config.yaml
num_hidden_layers: 11
hidden_size: 256
num_attention_heads: 4
num_key_value_heads: 4
head_dim: 64
intermediate_size: 320
vocab_size: 2048
hidden_act: "swiglu"
norm: "rmsnorm"
norm_place: "out"
norm_eps: 1e-06
positions: "rope"
rope_theta: 10000.0
rope_fraction: 1.0
qk_norm: true
attn_scale: 0.125
bias: "qkv"
tie_word_embeddings: false
parallel_block: false
init: "uniform"
init_std_qkv: 0.0327
init_std_o: 0.00697
init_std_up: 0.0327
init_std_down: 0.00624
optimizer: "adamw"
learning_rate: 0.00181
beta1: 0.95
beta2: 0.99
weight_decay: 0.14
lr_head: 0.00687
max_grad_norm: 2.0
warmup_steps: 436
schedule: "wsd"
decay_fraction: 1.0
decay_shape: "linear"
final_lr_fraction: 0.0
batch_tokens: 65536
max_seq_len: 256
doc_mask: true
train_tokens: 420900000
max_steps: 6423
dataset: "wikipedia_en"
MLP neurons of a small language model. Each row is named by its layer, matrix (gate and up: input weights; down: output weights) and neuron, and shows model dimensions 16-143. Each number is 500 + 50 x the weight over its row's rms, rounded and kept within 0 to 999. Numbers have three digits each. A neuron's up and down rows have the sign that makes its largest values positive.
After each neuron's rows, "fires on" lists the tokens most often at its 100 highest values on Wikipedia text that the model never trained on.

L3.gate24:431639412501548522507498437537532575451485523490408508535470495582483455498501433435557528460468558535517472403506604478482485450514507522556515490556495532496525478552480479536525455373546460447445519445513429387454484474473516452576552494433481421547549483447475498448500489468459582434432458589564495495444491493495462551533559442471444462492491499553431556550575496505616480469409
L3.up24:452542517571454481539544421547558524489474507560483494652447501490464472572462459489492517463409545597472544480526513389510521453562525507598480406471531504567441488509467478461486481505469495579474387550516411498477469424514512513491507426467444441528476496457368416523541448476520629462493528567488490507536409501516554474550625489456498545488555527359390517445520471510567484464469
L3.down24:496481411497458382459456441533460454531496455413521481461426483574553532558455539523440411413494613552420465440465534528472450508487483521457555465545568582444503475481514556527497446498524515471565464397486506564507467483508509381432517486480478453469440530501493491355490428444461460508525599540545500483629487530513571528507581478405443509553546486544566525441444468529554462541419
fires on: " s", " was", " •", "|", " co", " |"

L2.gate234:422549452523536448527507440488559453525453498485549461553512450519417486492438633548517447525496575475553488488452443458436503510534559488471511579463508579548528486516515552497611517625392521478476548453513524454467500486373377452553513491491484505413527488560451463487595495512535478515461440482459454493501457569452444440478503570476521534534460527523479470526446570476565496439504
L2.up234:461491521490493448492521491532464415574505578501483351435434484425486421541437516589601539478618476550457399495481519586524450462530534525484489471480448487557496424509544551482490518568595394495515418462436456544504511568508532477518520459536524605539527525499468490501476483508482501490515527434584396493486474531563459445524456663452472501498539500575496408601480556620564377524474
L2.down234:372501458467516460458458526473560556559553592484533513576543529628505449493543533444592504453524491462521511553509455431551366560524511504493478534518472526514551420535537530432487494569465413478501575513555571490462434464534496461482591456524562509414505533491407558535566456517475425418415491549558490556493521545437525484488473494477538529543495450451536584442446508597465512578574
fires on: " g", " th", "g", " h"

L3.gate61:530493537669558504392527546522490531416530501526495570485489515488419476434521506588500534521449424452502436479525498522533545594527525463456419500469566501502498604421514493488390461515608448510461541609408420396545483518499513467475534439470555470533568494485556413541529499544450519497503535602591469474516526463516493586446466525532471560518550502509556526575568431527495544467431
L3.up61:480436532574457530547484505554461528408566446500528518482573490529497439407475503566500497484471427529551538482610410481599508556504541509459441538423483440498448523483458564499499486479570476539530499540512479436462565429426449491473534542384493523508529567514585473515510503495483461476602538484559439518495451526459488619473460515574606477498501587515515507559553305508516580376506
L3.down61:478519621390535515494449418510508514478511457446432477540527534439534624490447493584490499531595488530462509513511434530469463524535432563498556564444523435533525516530407514524552533467502378514533596435567463495426643460508530489495529486508543528505518582519606466504517502514468604532476465531495458376495474503405523469499476494471578587464490544591450512506526457530517458418485
fires on: "^{", "′", " were", ")\n\n", "18"

L5.gate239:492563547550518542532526515514527493406532421444491533510547521530431440525490471439523521538432478530557530421462569548442537608508583469524456441487444540465548504507423432474509533406533452478483491501519522475552450512537475482439477514504603482497530467416554475554465562588472539476455504602458617442512507488539543580530473539540528432554506510457515509538644460500591485425460
L5.up239:516571419561524497548575472530485480463524530554502507543508520481554451504423459559476486466530433511536516575466487490435454462480544490586495503513453482500438476538524438541439398508535441515519516476484549474480523414498473618510450529452471453519558491481502425423514483519466465473576503537366530465488523441411486506485598530562454546488472487458506515501479497438556541531456
L5.down239:464430515519550528437523488445503571504467584508581507517456446441474643566420491545439556577465465537568468536484431491445513530422565512414576510518616493443500476471503439447571426530495520390541572503601458473428512620495483545486485475470511518569468465598533450473595488481435483522598632424437480565413513484536550482555493561445583493459479509480518355423511524513519448591530
fires on: "C", " •", "^{", "′", "one", " /"

L2.gate268:530574435542569510378521440574555545528558548538468573526470537548535484422416522549546486531496424481455502507423435431422556557526530484501562404391511548467481520519416472522452526516465473528530445472465500482467507591486510503483501479528497459496508472442518557495432571637530532545405549529528522543564517497528399528502496440583468583548573554382439568526500429517534554516465
L2.up268:469550538530481526435506419483483425528518532494529498451524478487542382456481523528546531452513425465441506579400536480475556438502577515455507421549459417560493530433502532494489625541529587493611421448491561578423486550525556532492413462473423485488514432374489543504481581480526499459504583543449505575604397536500468500417514468539501457570599531386504446557516429494446618524504
L2.down268:506475455612513491480565518502545484614528465535459636511522545472570502533485515562482476496489543450425531577446467537490437530523591498484470481484545489541468514536518571509530481544568523470503513529497559518542571518537515564545573476524506436409434531540516563500527514480541496481495522522476499626465580488512479415584526425571618528568573461472519490544479406596544428467568
fires on: " '", " \"", "{", "[", "\\", " ["

L2.gate119:418516611520501533440505486545432508506570431494402501559468515515562448504518521550502505507540507567409568456460515525545548505486486540586502556483411453542512393551523552519520504478525460429565476452498543472420486446538526497528468495531482449513521519539394515550552427545528532548514461497551481439517542520484421535554506449452426491583500475527469482463522474503450440431515
L2.up119:543555509487481512483564469421421598549443483488531495482449480519521478436581454502550495443469483564476491543491563438461533551521490517547525461503579555573444507480589417590417444435530443397488427546564480434473383516510393477497509552519545534519461492447532525454577458508462510504485545511489441557528518478525608545547460457489563611499430540447428512505560392527379581455528
L2.down119:511468514489512519454465514668499508381580551536509458466561487510463506492533547470531492583516523528384477554510476466499435513624519556450547480438571402541463503492557499599458488584545539431528507485525479474550507559483487454531458369534467559429553522441452501446513546509577534437497481427522466424586565512450574488518496540501501506465429459440540458508455560489465408535380
fires on: "ens", " co", " place", "o", "H", " player"

L2.gate319:499440513493563585453509609527497513480579470467556398515553449601535412477559478574546552495480531523524460435447497470512515473441501517413464466484506589494475397467527511565516631491498439515417528465410522565559541522427533526464533563470524444517574422557433471463489513619460462481463567586515507554540483595586435531519589465497496532513609568549512521475535494434572512426420
L2.up319:530466559508591460477536468486509517468572418503598514541423556621541553550528346484480513437543529569518460608489366496558471586473483563457504503540468442482479535534538498544548546474487349498514448506485521566589458500593546467491511625495456554564518494569490527466487489499472462440479491556476484516590487561540549510463538480471531506606537492512490579473460566490598444483436
L2.down319:433514531445511557433474502490453426440538452449506524390512460520531461499497492560466471380500545624495471475493566550547511462574545438475474546495467531571496482522495486454498478449501477458493424450562433474470504370544591445579618528562490485498504544514431483517506500526534572552499568524546492497447517600497525527513586492418505437532447551389465559486468494513580515505503
fires on: " De", "ag", "e", "as", " de"

L5.gate243:553435531485462502403462566570533476455563535578552433463410569478467455485454456539479468547494541513579484519523521513357524575536474586525499470447499449441542570486506446599361510511479445429482514488540544512405498503442502486444564500497489463529528522493600458519484466501469515526541483515600507538533521522539454478496420485471438458390536505515458501399520515444494536469446
L5.up243:510564524510509474465455503560470537499601652497508515493503505491476619432490555493529524500510452520492505431464478519465571501486512571457473406491441443464512524571535473477403544539581468462441474448544530485577506510572469572495506496426532519402418540452500498522402531519533481536573517504522457495479442468592481445447574522552592402498599528444590477509517382541522429454504
L5.down243:484471508458489476445549426551603491541529516543481511482495400624569388492539442507537538577520609456412524574377534396521543479455452471421518540569446556489513501532524446488514488536489442456414432512484493545507571558477494554461470529507551477536478515476548489507487443492539470453518525437507532573466521381448623515447434515436559552479403529540489515497431510528405563489572
fires on: ")", ";", "\"", " –", ":"

L7.gate18:403498540516514506373538577461531472498528500587521400450484527548538437535535465498426547531488616506450425433405418490525560464484546460465492498391484458507610539433465489497526512544533539530496579496467475499578482501506612496562467450566547506518528506473607450488456536477534411470527461484448463549562464565496394498476433531538502587533428513446467490525488479473497535577463
L7.up18:435496583516504508435523405504517394541523443475459452533384491466471480519466518412515446519487516466482553496476489637577443512505570491429509467522440537610538484478525599478581493461540461525489547417442493508486570421466582509525518408619540507490442525509455504479468552418589451515568519487489472434550413515476579505492481475471535579593571666465543421511487577483544494476440
L7.down18:386498458463431460583585480408563428566487425538461518492434471451506413515432546443443463540561512520470470486530421511505547556528486521532553454549513488564514442541456541507477524500492481463434521497469587525428445434490578517474372582441459475530553460458540480452452565514541551495530416472471453558445501517408513554546500496532394587486506422532509536487417536502451465570522
fires on: " Mc", "'", "ed", ")\n\n", "ing", "ant"

L7.gate174:427509467540518484511527469414499559557417439455539535450500525478446387492609500528434453561475523537567520501457566455525504511540501410507436510461505482475588520483525560515582497479517491528507576505470497459431446534393394580516555588492483559445553395465594509466475493551480513413449423564488500495534483474516505463473549617564567444424503535492583512563454516457527518428444
L7.up174:503516569477495453557484457569445468507476405400478550511510481554467477557606440433516509458552500382481495579405514498570503505512534515516500453469502496530523527549486456532500566503436497499531533527526515532489526572478521496522525567426574454442520485453493497470486564445471514431458457518537451474522518506518452500497525611520512464509485425502503508470514577441506527494514
L7.down174:442587511542630546467540522563555502402420503576515493515602527498545480491463501529519487506428608510506517504541559491405430515446453575458595509441547488554486588623622453533515433518494466472559471441482515511463548458567548546495443553522559523489479465527541525509504518483492540571456502418482514542466424539447533463527529448526449480463415502494538545525545541524475499569494
fires on: " a", " I", " w", " received", " down", " Ch"

L3.gate141:418610484550562507491480420496472478415483560585526473536519506491558500463475509467403515568483562559603582455483548479434464603477464501610417501514448450468602503451418479479442513413553479534429476476463465521507490579547532521474598465446462511421534466458460411533538450508499496533490351498521558467548470510533478575474545442513462547563549507523533492467462429501641511358497
L3.up141:460575524513478489457465517518544527518411539442459433514436390421530520467387519436464499511637571569489515525518432431490505564419451496497471436507503485553555510591549477413526561387511496562482439479535535469499518549513508569521445496506429519448498459467523411415534468513527447498553451468480558566508520499536524554385459655426444568483521507433497522372546535535533436391523
L3.down141:540544439463410535518441470517506530468599514526494441400538440453537476517584452525555463431459491623428510509573385467548488552510442526443532478535541565544590464437481458453504502433487505524552577503563578534577530482548497429473484479530593519428576531580486514446433502482435577492512476457504571469533479518476573450523507574578584525547502544564567571513517508505510565499585
fires on: "st", "ort", " is", "ect", " line", " term"

L3.gate86:588483480409507495485469451480511481513452447497489493614490540436492502557489493502492615488584567496490523516447520467525578559593501576515488464403503559502580449503369539516530403486464569480525490441512491493502493466547473460535469505519462500482509487524470421404591503519436569480471473514489484474457481425413505545511478542610442565619442415559471488602491496419484489478442
L3.up86:589390497582506491496515396449466449428542526452463556623414522499522547458435577586479565517519487530579506421476452542579531502508564516585411627450522537522486548532582512505507402489449524504507562508468470484466513538619473512478542472445520438521504449486496449440459557456475552543391544495536444448533517528453512533468480551502464449530504519534497500510515512586506540547500
L3.down86:501487509521554569391420462457567515413510479518508526535413459471543391443567491565457495512466445493479476543525505468456473491476430535507516537549563421500501502607472488396580539601483547510475539467448483528576490510445510545541489470406489552571404523436571564460423570502524567471523510446533417526501428498529425482600525452529542466507516455524571457458459506583510520430446
fires on: " p", "C", " /", " lead"

L3.gate283:571525580532521540548550479474561500509520457435434416482475560524493577476435562433562491512504631555482484506423499532498500503565494492488524532409484580598485497499455415579495398583448437522533440472548530571524452649459488563441532523547545491506492450465593368486567561591428506497504463583552466472492575589527517497510455462500406510448499528545450505458510557382453523564495
L3.up283:566487514427520444483522512448455585504549491492507559521577554472462420512437456462632485544535534608463472505482548422481460472468517503553548478517557612493465443483542467542559391630479503509569504540493517560475558497496326483596451567513498541525465438544456509570554461521445504546397541580471533464427531507443513513530496497440495464433481507523404495528487455412470532536570
L3.down283:504523526584414518501488563519586415548537502499483548555526487533458419464610458439428461570476456394575483507547400458527582545507510488515501617544469490498483514505467529539533491488561468534447468500493600499367375520467519541508497487479497411513501463503524476588455508499509491538622475524443586519553526498484551510562452469494546435543501506593482458503529496485472576498514
fires on: ",", " medal", " w", " m", " made", " ent"

L5.gate209:374584490626546559446522329499469528517504538578440570547428555529506510490579474498506573479424486568508484516520553493393562569451509539532499434554477462527521548462490490535484491491541457483391488532494506496538578495511504508502420428462471388604418493506453604481494474557487494470522468390531435530569517422466428455482514495540400463509465566457570517447549479488431535457502
L5.up209:433587384544480457444468648563444604568514386534405540503452526495504555538508472494497514457442468430507461444507467547451508460541506464480506461599493605458557484506550501471482508467574460515498614419456518537551476409521528535381467472507529547481535545539545520460471565523524618581447456484595442521536461449459557453514622515622537396492545559456551560535580503447516467465499
L5.down209:512454527371529468565592501471532482667541542460534430551444481557485475609486525596494439544503484574525490504469515527557536505529530459482509504448476573512501573497483525539464456544499491509583410476438566497468539522451567523457572614455485486524510537473457500498419522548570555471455507543469558517501535430533562508515381556500585516565466365587505553556473553520524501594520
fires on: " \"", "\"", "ro", "en", "or", "ele"

L7.gate75:500503445497542558555505586431512490499498498518521503530538477480555583569354481556449557516522578472461534501473430491445525550406469455438512544486597516455477483373534539510463478495481513560490471527513472493382478484470588570475468563484521503597484501476539457461539479479494472415549488478510517514534370601495462474551340518480490590475444517459431451466424522380462372519478
L7.up75:498460487549471445483601602490501570521605563595499537496562467542461480468566499543443564579413465410542500492541441420494553428456521541502596420456493546437493447480533463524473493389624464481530390531461472498422543494538561527516470568543524521390546495531467547526483445464589485510416425513372455490444485507449557528513470460603524559455562498490494444542580455467585543434480
L7.down75:464460563495515600567440444444498452477490621501504452555462513407508570559450471468569448490601524520539526562501463460451438483542507465518407582525496517504451457517562464456471513517415534433484446487521568531438539536483563472574530430467533530612483514394375392489499454533539510446587451444572559477574503542492466411536585473508455513498509556521485502510453545513492365610537
fires on: ",", " be", " on", "hen", "ets", "ent"

L3.gate254:570548483547538537536623535626547534544516472513561503435558453495514481510435460522520442568427531561523483524492532567468549495472464497468416410416440612486500470452460409455521547449577454480531586540386475620479537479488595559436477536428476545546522588510484518464538505503458426440470398501621483504454513562420494551546437535482441407472541584485465565433459580481472518530514
L3.up254:532514550509506516507597419480487474476512424587465448441391493504568434498487555574545450507502544586533495478510501350473411507544512477583569549507430592504532459528489467442545593552489547473563502437547493537492504422523493572507480481407585473457576445378418501500482513506472456478435520525480510503535527504519532539533488462464484503618492501414495393502497392505519473478487
L3.down254:561455429569533540441524571591458451506491616525550460481507486539442439491601563477455502495493487449520510512498461503500586525406491443462415516540461507474492486609541599446512506483479552428527491379490483531480485505481441548509435435453494461464565504488552464491470571478527593531463531389472544581544415505587514439521482560558542463565449428473470535483461479522421499611462
fires on: ",", "re", " there"

L2.gate101:452509527554442435578504512500444488482422567493409502541465426483513436412483478461555483576567481524444395480471493539578471504484483510445470551576460504572579465474555519443462495465491465460442570477505440458578514574417563443405524459510531447540463647538466521562608569537501521607448420487573439449555478483467544455406563598441551555513490428474461467492512467571436518508485
L2.up101:491449517446545391448449450502484515476480538591425516506564465474582473465572569470517437494475499497401467482453527532565531457460441573420442524566493486491536446510500547476600504436400512488421491480504527529514524506379508457417506456483528520422498528482449514584569497490575411534460447603408457575524430557594498445428553482452484568539626395603530499399500461534466533556518
L2.down101:466488556532482536544536537592542538509408524515481537526463508469529446437520564488550570402508491487500500433463503408487448504485449489472539556553510425441504555534496455458545576553524513475531541466514402563581545493516512543565576482493471524393590541556582482496524479341512477522602468547570505478567564562478475520467493448437514553573455476564455564489458505634532448478501
fires on: " St", " st", "G"

L5.gate146:430469458608497559345502506554485480531451466463487530482451517540465448486486413509578563569501523423482384359493452592457529504474498483591452460431572536438515481518465479489491404426446528461451479595465462479441444535492544499454492471534535496551585404393496449561466473552433483526517449508526479487517527446443503559399510522529427502502551521512503478517525464420520512506454
L5.up146:544538455458432529499436502533436504528409471464568538570422439491555573568431526414607485416473512410469509501477506507541520452567485450515500532505520520559439508521494583447555567467501558559440541479587520567477542543566450507515505539529502425459493547563491506543419428427510578508537456544472529519398466540468512464464541411471464490485550507505517490490485533468458544544569
L5.down146:536492476473560489453467514617441514449459505376504544500512542595578504464518478453594555423530574484464447438470464513502485606555436458576464422455576570452549455470481535463554467386557546546442530539520427499411515500533480481546469500498600445535560497453498490582436455404494521533425519536519514486504483533484434529442538451570413525469475565525588534539555546483462491520468
fires on: "1", ",", "),", ")", "V", "4"

L2.gate291:475425501501457431534499431521591435478590500507482504515497504420607395505563501376538591541487494498454468530460522496505535422425451453487484483468573563522502524471575519559431534550617426516507472550385539510428547494452472555543540534411423506514510476469478511445533424527462440531551482392638465480426468523546480526619530475577460572575565533517476536462625402541500532459398
L2.up291:519512491552536532588488448514542363491585545466483426503511420542470495535534511463570534476422414569500486538448527518498458447555438582522496522531484509491465477469552576462442471491488461507533562609429574434580446518404574524504518496456591515597525485558426484536450531490516527485510480490474450507498483476520497548604535440612602418550433458530450461584451497555499453532395
L2.down291:525561483564571550440518559435408513503440524455587458558496527440502559510511479609557473410509510514420457534429493489452541458544462417409552439448553575515625536503437473587471425483517516463551557329457480574477470500486585506463475522447555519491443539529492468512490463529520548501512547518538476429501471561448566544469461427496476484610505608490566493487474519476594448546467
fires on: " s", "us", " age"

L3.gate18:467484435526543483526429471507544506555537512484500469547456525563510511477420509520532520562555440575503508348546556553528487429458484434468462560440446591489511499480540485606530479548427532517524488546434471436537417524471500563483417412499447506493513536460463485525561453531466520497412425604462446431473483469603439501449558634456407571575517469489537600506429553510450473441478
L3.up18:486588508484509460507510487444519486502426522556359536527469516507510566489460541543552573517478543413459474619509432561543466487499377497422476483512410490499559421539475417554534554512489502537481547526492404467441514438503525597424430527510434474496579498512523639438595543554471495537439432587536485520517502482474485462568504554476392552489462522453465566497461568478472424483560
L3.down18:542452596541571535508509514398428454556493551644561482491550555462592501406564464510526521504395462442362461562499481527424551601505402509487547513497467446551476527472531426435416578493552595425492522518546543453451477466481531553509400486462510510524474506457479481611566474489452508521589560528514504456467546570532449449426437437473512492570570546389497469448448432517434394545625
fires on: "ry", "A", " Che", "E"

L5.gate316:399433498477565630515519505475553485563500452454461540427496630491532514490490431522529497554410488624567419467510564555416601563387473511449377516508485482466605538533580492486510524485602502435566451643444496564527478522426544503587462566446382500597485534473516490459526518489535417561458462452452523433447479458485483444496333503530500499452517569495525560559523473609491484523445
L5.up316:430519515489489515521493411541542508517527466515506525451558446519368569521567493464625481480448513596521450471493499473465583480399513456429490536563481509484522523486489543548502535450548540552501354560505551509549555451485451520553534537522492368549531529531480550523573413456542502458455537436483407440473495430452542400559401450515522434485451553487613533469503484532490508395477
L5.down316:503547534468473498479542539601445511462513406583528457512562495468489486477557405510387534607480517505542555558477535456404406549460528428485447480503559500460543598500570367447505428512463508536414434442565565545505516533479524506377471501496426457538532524438508536478481493516437517430481394460378504490427486554481467451389491539566607513570523475473466494499513543499455531518490
fires on: " end", "aly", "ens", "ct", "om", "ip"

L2.gate183:432508540536484531499451532472429556493458378445434542565531465495586440433609441528541514510524538436545583504534416513501487587484432518495503582544535519525626518513407458590560446504419342484497480490500491478506478423559511442475596485473529460451549430464519525537449498450480530456574468660547631465476547507443511494455461496553430486558573444548499530492486552558504519483509
L2.up183:577460511468520476455617475548509458470530481442477529482414499497576437468586432447521546490460494429489479469441460529508533478468462512441555531492515484488544475459535400590453444509561400436494480527574553526527554459572421523509591491404559431542504523434570496545515517533499464509541534569469499490551504446520452502487487486563449571470494481558524521450490548555531548425436
L2.down183:485423553386487596492501493489590417523459525424496490504550414573510480579411556467526547432416471510552521465518472413437601575439519541499473525531493460416522540424519487459567577530468512555446569597471532493475477454512611473415458506575523542536534455577527519479507438547457463547524542466500574567415522491442587440422467534422439550487485529439501554438479497478597488505583
fires on: " (", " as", ":", " called", "led", "ot"

L5.gate230:562451440562491410460581501538520381427422402548495532517524547507512494524441429526543529564484546498490465491569449459460459460507407484529515463473465581443609466535541390509484568428495522506580416535550546443498475515468570526439591467415497533480561530460514477526514552432424441475553421498466390500526504456512454509502445559521388545524477577509455466471492525478488562581511
L5.up230:517472521492486441432549469527473480447431399483453602474478529533485536473516501470559498507522562394461564478569529427485601541430544347522471581529424507438527549573517420480509457568431579579500422580494579439468446467488416571437486502529490555481459493591534481574496544475386462485503460556434500478474483558467521592450554539475415539469556622485524378435412603510406635493540
L5.down230:491500503427466496534459483497582513609502416572445459468462592501455559483532549550487548593416444547546361494565564397501519483467468444550501575473434611521500509424519508494365418548476465432504503491487456441576529482569548559428509501517538492437540482543483463418513543521469510569474575509576531460500510519544442511496499468520466541494565597567404478497447489522501477472444
fires on: " the", "ed", " Sp", " Th", " resp", ")"

L2.gate275:533491508555580460416503452537466618462491474576394492481510489503501478528514512564468498507396551482473555464458553534578522502505529479419511482500429464511544538470466397506521527564552517547510495517499467500510598522514546537512524334468500560526506392481479528505492556550485459478560444472501530508542540514445446511603432448505497619566532484472463513486445457493436592490503
L2.up275:538492570602487450532652481612599519496491511563565533454495533553537460453496518538528521474533403508505510410538515489517523464508567476569534389538483476545431440493452457480495468437601430519555524493524483535492530516495590555527471499444462413552444486563521564589469514566524497509560449419542396501528503455486501544522671509493527541449534485533486548554498515470513529568540
L2.down275:443527560561605628434506493459548591618531460479443606479465519570521499514438459478533523525484548401432539535424567441529563470474534528470530505534530487450574514535576551520550520538475473437550495506560545552567610526526534520518598437503487544478463568508502435500443501512576499457547512498521521522438475500502521518491528541549594581552503494392453468462410425527544440487560
fires on: "–", " \""

L2.gate270:663508503520554506508433508541533480540481525397446440466448501524502518462481511535521557514523484452480513532517514497521501462507448429459579540487484543443523551425468526528481414564431511373498531547596536496473480424538484580450530551548538469552578521489584523484521560470506494498407468401594486487479459511568532496483447511481500449542470505523495531457468492464449569477589
L2.up270:474513422438509525461391438504500546502480480543450477565500450471531573476459553444536513533399494453448487516494381517609512400437527487411570480517477570491554500470456452516458552467498463482483550492468547557537503459565530527458518577530431364430391611505482509511515484494523481528464523487525407524439477478469498501489496406449531535496610424589468511380519557479484560505535
L2.down270:517485502533458509467369530546444378543503431507484510561503546486467533506465510553533535388453475429502545495448485511581461449463386483431480539564561569509537487513482485479495471482505422463498537486560542527476432424527443491519490504511458577421533537566547553573503487419438510458565586515577459414583481436418460490523476484389600432567494570527418503493408512641461480533595
fires on: " mov", " do", " requ", "Th", "y", "ac"

L5.gate42:466464451487579525489538366550509463463609572561461453456484533547501486453537513532443495547455499494512480497517413581516490528531521409501480510393492522437533556557416449532430518500468496417616547470441538512491387556505636492450464399504536525548548553460563471460523424541518467526417487557503575528527526436529557471601415533515501467481518506455497458475576520492470542494410
L5.up42:457514407486478576593465416470469534489581378479495437482515510416516509530594507443540453411431519512524590514443550527622559499533490524506473469487469445465483515576468537445487565569470586482588599471575519535529453463503443511443507399548497497509522537601445610520468440486481514527565479463445520471429456494512452426459507446537530552504606538440387447455437520493536548466519
L5.down42:435511511544603598502580511519421506547469478547534525492454462485567462465512490411434467452485550501547491433527422424493504476500555438451418495461540590497489516561473477507450531505463439522518523411595537503490415516414507495497466475561475472483455514526575449465491456497514448534445501553485549458572559450509549424566374469441448568515544491464495578575509579484474550576535
fires on: ".\n\n", "==\n", ",", ".", ")", " ==\n"

L3.gate278:508448542470492544484564538487588440451528585526444517531530549508427428504452463649496569534463563529633515420513491552537521508579589526517404477459479525547575463522630551525450450490483451509584485567521477494522536530466569551556580465476514456464590447491503537505452476502512524478492386535474492514429536516497476484548431587517358515424516467600541478526543489483587418478525
L3.up278:434482566416516496536520561447542488460422539583477588509472512408346452482438471653483596518466535523553549437429519539465478476536470573514419472466502559538569516524489524622450508539483460481584473502470502463530495517493486513501587469541494462441479472443434515487541479454504440466400359545433490523521535437548409406532447547511462479414608505521607512510568488457546432439497
L3.down278:473603439537455543459433507645540531570601442533478463430453595588638548489473455394558426443539402489402406512511534427513433517389483482437557453542448520555509490499494433479540507527506487508420515484457479537492562479569515501499490526572511569557591491499520481464488442526426533517604484499490526499459520600463480509430549424386525462506475515410480530560387480423455532493468
fires on: "ated", "\"", ")", "22", "hed"

L2.gate79:424602483589472549500490453465477428506527483489551450470525562506475505520556456474504488521608498535401471412473581460377499495481496559421422572500498487473497574436517399497503513434465411456444477532508469417448488514461487501488459503372447524441464421480550457468376520525404425470542406425488562554515568530448502533525518463486389591578432521588614490431529560459530459421567
L2.up79:467507493540493543565510536532454490469532464569500460481522640401537457469565518445513439522550522583445514525475503537398504512491456519548549579491522545481458524582406594528477471553546448411468538583505536420506464467556556440466480500480482524438437542476484574477554465516508447510477486364385480514571504494544513483538459490449426457440495565663498490456498567538529526536611
L2.down79:537549498485494465565449615535515539534504511510459541514528474464543512419555479510560334585538534522391476465416631569511552479487429590587614535459535472483450518458494502456554562478515516464477532584448532558521531560488481550522494571491450554512487485427527537519580459526426477454469471533405507514576590550526513497558508506484500515531432506504511492508539528484485526455482
fires on: " first", " second", "th", "ne", "ext"

L3.gate30:506448349485535491525524433523492563501546490516473456476468522474506479496460433569382523494466376438450440451478490487534554561510502380439419499401431471451533511506519538511529495430444500524532474523512463594552458559524555506456474512561467500564496520513497466534510504521522509628461474545557583554503488481501449502535459512545523547387529455559607498510592491500547478527445
L3.up30:467425564516470443612434425483557548451473471524546514557549529535577472523491493562520534580538445532422442471490433523549535502548489405508450559405520512557566446529477494538464464485484424549501528536556428492415458507522537445506552506449499454554531528468449460584445560499375515581469533543544534500464484451453535574403449544549359484439530579507579500497523557604404448497486
L3.down30:482564483504468475473437460493439421527514394513417523537544559490506493503517475467516457398415482503500488557581584528392540455450479494496541437585453533460481463499459547513564502528487420574428516439549571568520490491554501564472531510426434590460495580532398571553486463530463478544470453371520527531512451457480476448491507506447564567494517437465474488447521507470629575466452
fires on: "ash", "us", "ia", "ad"

L7.gate279:526410533556546456466476466504559490517561543538429531499429418545509570512479509497474569523572498542416509496556456486446504522534566444482497490520561483467563488420525537558588499456498477516628402541491508531456374597507551470468511495561522510503523535451510406446500443605501498462486441545516573528476409422500452506511426481446546510495415499406595508544468634432479580408458
L7.up279:542423513454580395512474475550503560484428595624502512456558473551529476497454519443392479528552490391539542561421542512485488562516523475471481496480588436524485476560414528513411422452441544562536444480507496565501469369392458433482549529490459525541590515560574409489528517482476444584524495503466491530510460462452460577481462494473525424411505488556524476530583471484452497531496
L7.down279:506495512459460488449419487509459446547544474490530476422474527546456479478538467465455496515568529458511508500392579383536553496445458523465508525547507448450588494475373422478586570434490446519429520566500447445504440554486487464500565548509367492480498549522589507465542568531566466470473570574385499558578494578511448422372487488495468545495443469515501444470457534557433497473439
fires on: " R", " An", " Ad", " En"

L2.gate169:440495471441578470491526476574434509498437536561514378493469511548506419439489486424486464486428492492509484449564578490469558504469547447646531469525540498493525462509372483490525434521458435542450500464541532521507456562516561497507511527524524493445480552468539447432523508533434434513500512459500595443529510542534501525601481559423533425555408464521472499562564554493553439517445
L2.up169:473495618423562461493574468481503488501470510491573522439516471514544435501640572499527536466450521527530515378483505573491461442485565485479497514564440490446488495532471415571593458463509473435509486515521469559467461533620513483556541502500606420531528539444572534435484482432438548445501445463419429566526487546536512485586475562446360539580501528499517491637578587504567466402489
L2.down169:500504441462464549574530456516489462504487501491579462543379407494557488427460502469519531523534580420455457500496441516551501481437460492465375462550590491498501535484489459557524467525491407559461495498404483505463465644608519631580405467581488463474572487500524525449535493515584463550555472450479477497516478448515551529436521496522425557554464408509447521488508549486427491458532
fires on: " Sc", " sc", " (", ":", " feat"

L5.gate172:428396509400511452445461501563605473530429509482476492533572478551524510515531471542443385468495466416520486522520532512522564538524536453485486549505511538479513469583511565513518424453415467464515563501414456521497427576428501473423515423491568540455449426463443481461523417481518537531510513513435550445564486451508557558587549507547607478470440517476561424476550532550492506444416
L5.up172:469543604496504409543439491492464508500517440558510500596541501518545562529575486527499555439478527504558469483538512507462537472556507426609545407532454573577537400544449587484544518444517494599415601569473471537558460433528409456470455536512578476541462555461465446494462392473506541491601578496492470424489502502482564517437615466536483556453492589455552448560457568502487463434498
L5.down172:516507524480523540490514384448451468482414437500511594534492408552439487478445503539539508359459570539475432515460406552523463524572529506564533546546490535472449585577450554587603549505529476628483533541485507477491553481489349605448534521468476458447522479578545427458454530440542408501497532508487524515519487498455503485476512515524497499476548534557517466456560525563491504592498
fires on: "us", "ia", "i", "a", "is", "il"